MLP neurons of a small language model. Each row is named by its layer, matrix (gate and up: input weights) and neuron, and shows model dimensions 16-143. Each number is 50 + 10 x the weight over its row's rms, rounded and kept within 0 to 99. A neuron's up and down rows have the sign that makes its largest values positive.
After each neuron's rows, "fires after" lists the tokens most often just before its 100 highest values on Wikipedia text that the model never trained on.

L5.gate437:36 43 58 50 70 43 63 57 55 47 48 43 59 37 57 46 60 57 55 48 67 48 43 23 56 61 41 43 41 51 31 30 43 53 47 59 53 35 55 54 55 57 51 29 46 33 43 57 65 41 27 42 39 54 47 40 43 35 46 45 49 65 53 67 46 38 47 42 63 61 46 36 55 48 39 48 63 48 62 68 50 58 44 55 58 54 62 39 67 35 66 49 41 39 52 57 35 45 53 57 50 53 45 58 43 67 33 41 54 21 69 39 66 39 45 59 37 62 54 47 53 55 68 49 41 56 59 53
L5.up437:50 37 42 62 52 51 63 49 59 64 68 53 39 25 52 42 53 38 50 40 76 51 49 52 45 53 43 60 53 58 39 51 50 51 39 56 40 32 52 50 61 32 42 56 53 59 44 49 46 52 61 42 44 49 42 49 66 48 49 65 58 52 54 47 42 38 38 36 44 56 45 63 36 60 45 57 64 39 38 61 48 36 53 52 56 54 46 40 56 58 56 51 50 47 54 66 72 45 38 50 57 53 46 37 59 36 28 69 54 56 57 80 58 69 44 50 39 49 64 40 35 34 47 53 43 46 39 39
fires after: " ", "if", "om", "em", "ph", " part"

L6.gate434:36 41 51 42 43 41 26 59 57 39 50 77 39 37 57 53 65 50 55 54 53 53 37 37 55 51 24 79 44 55 55 36 32 50 45 51 47 40 52 57 52 46 44 36 63 22 63 69 48 61 51 52 67 56 31 57 29 38 61 33 51 53 56 53 45 32 55 51 55 29 45 48 63 47 54 53 44 56 52 48 61 40 55 38 33 54 53 47 38 62 50 39 51 47 61 46 37 45 68 71 49 66 57 49 60 40 58 58 56 40 46 37 58 54 56 38 61 41 23 46 55 52 43 37 51 45 51 51
L6.up434:45 63 54 41 44 40 64 53 57 55 47 48 49 59 49 37 60 45 33 53 45 52 42 44 60 37 68 42 52 51 33 34 50 47 57 42 62 68 46 33 40 59 57 47 38 55 63 34 40 51 47 36 43 69 59 46 48 61 34 65 48 62 36 35 48 53 48 64 54 49 53 36 38 47 42 64 58 74 80 63 41 48 45 60 49 56 46 66 63 63 53 61 42 55 47 60 58 44 47 37 36 49 49 46 55 47 44 44 48 48 45 39 53 66 47 64 53 49 33 40 48 49 55 50 65 56 37 39
fires after: " the", " |", ";", ":", " that"

L8.gate121:70 41 44 41 60 56 33 50 66 47 58 54 53 62 45 37 60 33 72 44 67 54 36 49 59 62 51 55 20 49 54 51 48 55 41 52 28 62 67 41 48 51 50 52 50 51 44 49 38 37 55 41 54 46 51 38 57 40 37 45 47 54 47 58 43 42 49 45 57 34 55 41 48 57 44 55 44 42 52 54 41 54 42 43 50 50 58 51 56 67 60 44 66 62 68 54 50 38 55 54 47 44 41 53 45 49 69 48 50 61 47 37 45 63 53 51 29 54 39 42 56 50 39 47 28 61 70 56
L8.up121:45 59 61 47 33 56 43 54 75 39 32 59 44 23 46 60 60 49 59 57 42 42 46 46 45 54 54 57 57 41 42 50 51 36 49 34 48 62 47 39 52 49 59 42 72 46 53 56 62 34 42 49 16 48 53 45 35 32 46 39 52 51 53 51 48 41 42 57 60 51 55 52 54 56 61 44 49 62 56 49 69 64 46 52 47 50 36 59 51 55 55 41 54 64 59 50 57 63 57 39 26 74 56 57 59 57 43 38 51 51 45 54 54 38 50 69 28 60 44 58 43 57 59 36 66 45 44 44
fires after: " |", ",", "-", ":", " the", "|"

L5.gate225:54 61 37 42 38 60 58 55 49 42 44 65 57 57 68 46 48 65 56 30 65 60 53 40 54 53 49 30 56 55 50 45 54 59 59 61 39 53 48 54 59 40 41 65 42 65 33 63 47 52 61 56 56 45 50 56 32 41 44 59 34 45 54 42 56 66 50 37 41 59 51 29 43 60 35 53 64 42 48 47 57 55 39 40 47 31 47 53 49 41 63 46 49 54 47 44 37 52 42 56 42 59 65 40 54 61 45 53 63 37 40 36 73 49 47 51 39 43 51 50 45 45 27 44 46 26 47 41
L5.up225:50 54 46 38 51 72 62 62 53 54 48 58 68 68 61 42 47 52 50 60 54 56 56 69 47 49 45 46 54 72 53 38 71 80 66 56 29 48 40 53 33 47 62 64 50 59 53 58 53 41 32 51 56 49 39 40 49 63 42 38 52 56 59 51 53 61 37 40 43 46 58 47 38 49 55 39 38 53 59 38 55 59 50 49 37 46 54 68 51 42 59 55 48 55 54 53 65 43 52 45 37 67 24 52 44 49 29 47 73 51 50 51 51 36 33 57 45 31 56 56 51 62 56 53 40 52 45 41
fires after: " T", " (", "T", " ", " con"

L6.gate19:49 38 53 69 58 60 54 54 59 47 43 61 42 57 52 47 52 37 59 52 58 44 38 50 49 51 55 41 54 56 59 61 73 52 67 49 54 57 39 51 39 54 46 47 62 35 43 57 49 80 34 62 46 56 46 40 58 44 47 55 53 30 47 52 57 47 44 67 47 40 65 49 42 49 51 47 38 48 53 74 42 45 52 56 47 46 40 44 36 55 69 48 54 42 44 64 53 76 58 45 42 32 38 59 47 36 51 51 43 42 60 41 58 49 42 49 64 39 53 38 63 47 48 37 64 50 42 30
L6.up19:59 38 52 54 33 71 63 45 53 52 51 59 41 49 65 57 46 47 58 48 76 42 55 57 43 58 62 55 44 49 52 48 49 48 61 48 47 63 52 52 52 45 53 60 41 62 45 36 46 52 60 46 24 54 47 50 57 60 29 61 39 31 58 50 50 53 55 57 40 45 55 30 51 34 54 44 44 37 44 45 60 50 47 40 55 53 61 53 54 53 53 45 69 41 55 43 42 38 64 52 50 49 53 67 39 45 64 50 40 39 62 59 49 45 40 45 46 53 54 42 41 54 43 47 40 39 50 44
fires after: " ", " 19", " (", " |"

L5.gate288:51 58 58 33 49 44 49 50 43 29 38 63 33 44 47 59 51 42 39 57 60 47 61 52 60 50 32 55 49 55 59 57 69 55 54 72 60 50 47 60 56 43 49 61 34 51 53 51 60 62 60 48 37 68 57 45 48 42 45 74 53 41 54 30 48 47 54 49 45 56 42 51 47 51 44 68 58 43 39 52 56 43 54 46 44 49 61 52 36 49 67 57 53 42 55 43 48 44 44 49 83 52 56 45 51 43 61 59 38 43 60 47 56 40 49 27 52 47 52 43 47 28 43 63 67 49 62 43
L5.up288:51 67 70 61 44 54 69 50 49 49 39 47 46 29 59 52 63 45 51 51 63 50 47 49 52 49 47 54 37 70 39 42 63 61 37 58 41 44 27 40 41 47 27 66 54 49 64 43 60 56 58 46 54 61 30 55 59 57 61 44 35 48 34 32 48 55 46 39 53 37 42 61 44 36 37 40 57 43 41 65 63 58 59 46 65 58 53 38 45 41 48 43 66 65 40 60 64 52 53 61 42 47 64 56 57 53 42 29 73 42 43 30 56 45 60 50 46 43 47 36 67 48 49 50 52 42 48 62
fires after: " ", " m", " (", " w", " and", " D"

L5.gate419:32 31 51 54 50 44 68 65 43 66 58 64 58 54 53 42 34 51 50 42 61 32 70 63 51 52 47 40 40 51 37 41 54 46 52 58 49 52 59 49 56 53 51 40 49 48 44 58 54 36 33 59 66 40 31 54 58 52 47 57 35 51 39 58 57 40 43 51 35 50 60 49 44 64 48 44 54 32 44 53 63 55 56 56 23 50 59 51 47 48 58 44 30 30 54 51 42 41 52 67 49 54 53 60 60 41 59 52 58 47 73 54 54 39 36 42 51 57 50 53 39 46 53 53 46 46 29 41
L5.up419:54 39 61 56 55 43 61 56 45 61 51 50 58 35 57 37 35 37 51 52 38 45 43 58 52 41 47 64 52 62 51 67 43 69 60 59 46 37 40 49 46 58 39 53 50 51 47 53 35 55 58 64 45 53 64 40 67 63 43 45 59 50 45 30 39 47 32 54 41 49 65 57 34 38 43 44 38 58 35 61 45 40 34 35 28 39 36 57 46 58 43 50 66 42 50 40 40 70 44 42 61 59 42 47 60 32 42 57 43 47 38 65 49 61 58 44 59 47 58 62 50 36 28 63 54 56 36 51
fires after: " ", "ship", " in", " |", "com"

L4.gate245:38 52 41 42 48 47 37 55 44 49 54 55 46 59 49 24 57 45 55 38 43 66 41 52 38 45 35 40 40 40 50 51 68 56 57 57 32 62 38 65 53 54 46 50 63 53 46 59 46 39 50 51 56 48 46 58 35 62 42 53 42 55 46 43 50 50 52 46 46 27 37 49 53 63 61 52 48 64 43 50 64 47 49 36 40 47 50 46 28 54 60 47 38 52 71 46 74 62 61 50 55 49 38 57 53 61 31 33 47 57 60 45 76 70 40 63 47 31 54 38 43 57 61 47 39 49 60 45
L4.up245:51 50 53 44 33 44 50 49 23 41 43 30 35 54 72 26 54 40 56 44 62 61 34 64 48 58 58 50 57 54 52 46 53 53 61 48 33 39 66 50 30 44 45 59 50 49 51 42 77 47 53 42 61 38 57 61 47 54 43 38 61 49 43 36 62 52 43 53 53 41 51 41 39 48 54 51 49 51 49 44 44 40 57 41 53 52 67 62 48 58 59 61 58 46 54 46 56 51 40 41 53 27 47 64 42 49 43 59 49 59 49 58 64 52 40 49 42 48 46 42 46 30 47 57 54 53 35 44
fires after: " ", "ra", " (", "li", "th"

L4.gate481:39 55 44 44 55 61 67 61 37 42 38 53 44 47 62 61 35 59 59 40 70 52 51 54 50 42 53 64 46 31 50 49 54 53 60 57 70 53 33 42 45 55 48 59 51 53 66 39 45 46 53 47 63 54 44 51 46 44 31 57 64 34 43 47 48 61 29 50 51 66 40 44 58 66 61 43 43 73 44 22 47 56 60 31 37 51 53 49 55 50 60 62 57 36 41 46 48 39 57 50 54 50 54 51 45 46 61 49 54 57 51 46 42 49 50 42 48 37 49 68 56 55 42 67 40 40 44 58
L4.up481:64 49 60 48 33 56 52 71 37 40 39 63 59 54 68 44 40 59 56 55 35 42 32 55 42 35 69 51 46 47 56 50 53 64 62 66 46 41 44 30 27 62 53 48 63 41 37 52 40 34 56 51 49 47 39 47 63 51 56 52 47 47 48 47 58 48 46 39 51 46 52 42 38 46 74 53 54 54 49 37 56 40 61 47 74 44 71 32 54 44 57 42 32 51 59 51 45 46 52 44 57 63 59 59 43 37 40 47 51 60 60 51 43 38 47 59 49 43 54 55 47 40 62 42 54 58 60 40
fires after: " ", " his", " T", "cu", " g", " w"

L4.gate214:49 33 62 58 35 51 47 74 55 52 62 63 58 48 30 39 45 41 51 56 51 47 49 59 56 59 39 32 37 64 30 31 49 63 28 45 45 67 48 63 47 30 62 56 43 49 46 57 46 69 54 49 51 51 55 43 46 39 46 48 42 48 56 54 39 34 53 43 52 49 40 41 67 64 68 59 53 41 43 63 43 60 41 54 43 39 63 45 45 44 60 42 38 45 60 57 49 54 48 61 50 43 46 49 59 36 54 52 55 38 48 59 56 38 30 49 51 50 56 60 63 52 52 55 59 41 60 58
L4.up214:75 43 53 49 54 32 42 62 55 49 37 30 35 28 51 41 36 36 44 38 43 46 58 68 39 46 56 64 48 50 52 71 61 81 63 54 42 36 44 60 51 37 61 55 62 57 57 53 68 51 40 62 44 51 58 41 60 38 72 54 58 53 51 31 27 41 50 60 53 49 37 29 35 41 50 42 54 62 49 55 52 52 44 52 35 65 46 61 44 53 58 43 44 54 56 35 54 43 54 47 56 50 58 49 42 49 46 58 48 38 34 37 61 50 45 71 43 56 59 46 43 31 50 46 66 54 43 48
fires after: " |", " C", ":", ";", " in", "C"

L8.gate224:52 40 56 31 62 59 59 50 57 50 47 56 38 51 46 52 59 31 40 53 56 34 50 34 50 59 54 67 34 54 53 39 30 44 54 44 31 49 42 51 46 50 48 30 57 61 62 47 44 37 69 52 58 59 40 40 36 62 34 39 55 50 57 48 52 61 51 80 47 72 43 44 48 50 44 54 59 66 51 43 43 49 64 26 37 51 55 49 37 42 66 53 68 51 54 45 46 54 33 63 56 61 40 43 55 61 59 54 41 45 54 57 62 44 65 52 44 52 45 52 44 47 53 22 51 54 63 57
L8.up224:52 57 53 39 60 54 60 31 70 35 50 60 42 40 37 46 47 37 59 45 61 38 61 38 46 78 55 53 49 45 49 41 42 51 62 56 65 52 61 48 44 59 43 47 57 60 57 42 51 41 63 44 45 65 55 33 34 55 24 43 55 53 66 63 48 64 42 63 56 42 57 50 55 44 44 51 47 66 46 53 43 44 52 39 33 68 57 48 43 41 68 39 76 70 65 38 51 61 48 60 49 45 45 47 49 55 46 51 66 39 48 58 71 53 45 38 30 39 53 49 59 43 43 48 59 45 57 50
fires after: " |", " ", ":", " (", " than", " to"

L4.gate264:53 42 78 54 44 55 48 51 35 41 48 55 58 54 61 54 58 55 53 70 68 49 44 52 51 43 73 54 52 49 37 51 40 57 54 66 52 46 50 65 61 51 53 57 59 54 54 51 50 73 60 64 60 43 52 44 38 33 54 54 37 46 46 54 43 61 54 48 41 32 61 43 40 66 63 57 29 36 35 51 48 58 42 58 51 54 35 50 45 52 47 44 56 49 37 34 44 36 40 41 58 63 32 42 49 44 42 67 46 32 45 53 42 40 33 37 43 41 65 48 57 52 41 62 46 35 41 54
L4.up264:55 55 51 75 45 51 60 35 46 44 51 45 62 56 47 37 47 61 46 39 53 60 38 52 65 26 50 57 56 43 44 50 34 57 41 66 48 42 53 44 41 42 60 55 50 56 48 43 63 63 35 36 52 46 42 62 41 54 50 44 49 48 54 59 51 58 49 53 36 52 38 40 56 56 61 62 34 50 47 41 32 28 63 59 65 46 44 46 70 48 50 43 67 58 46 43 32 31 66 59 51 42 47 57 59 49 44 49 57 58 40 45 37 39 26 29 48 25 50 62 59 44 80 52 34 51 70 53
fires after: " ", " O", " Bro", "ft", "T"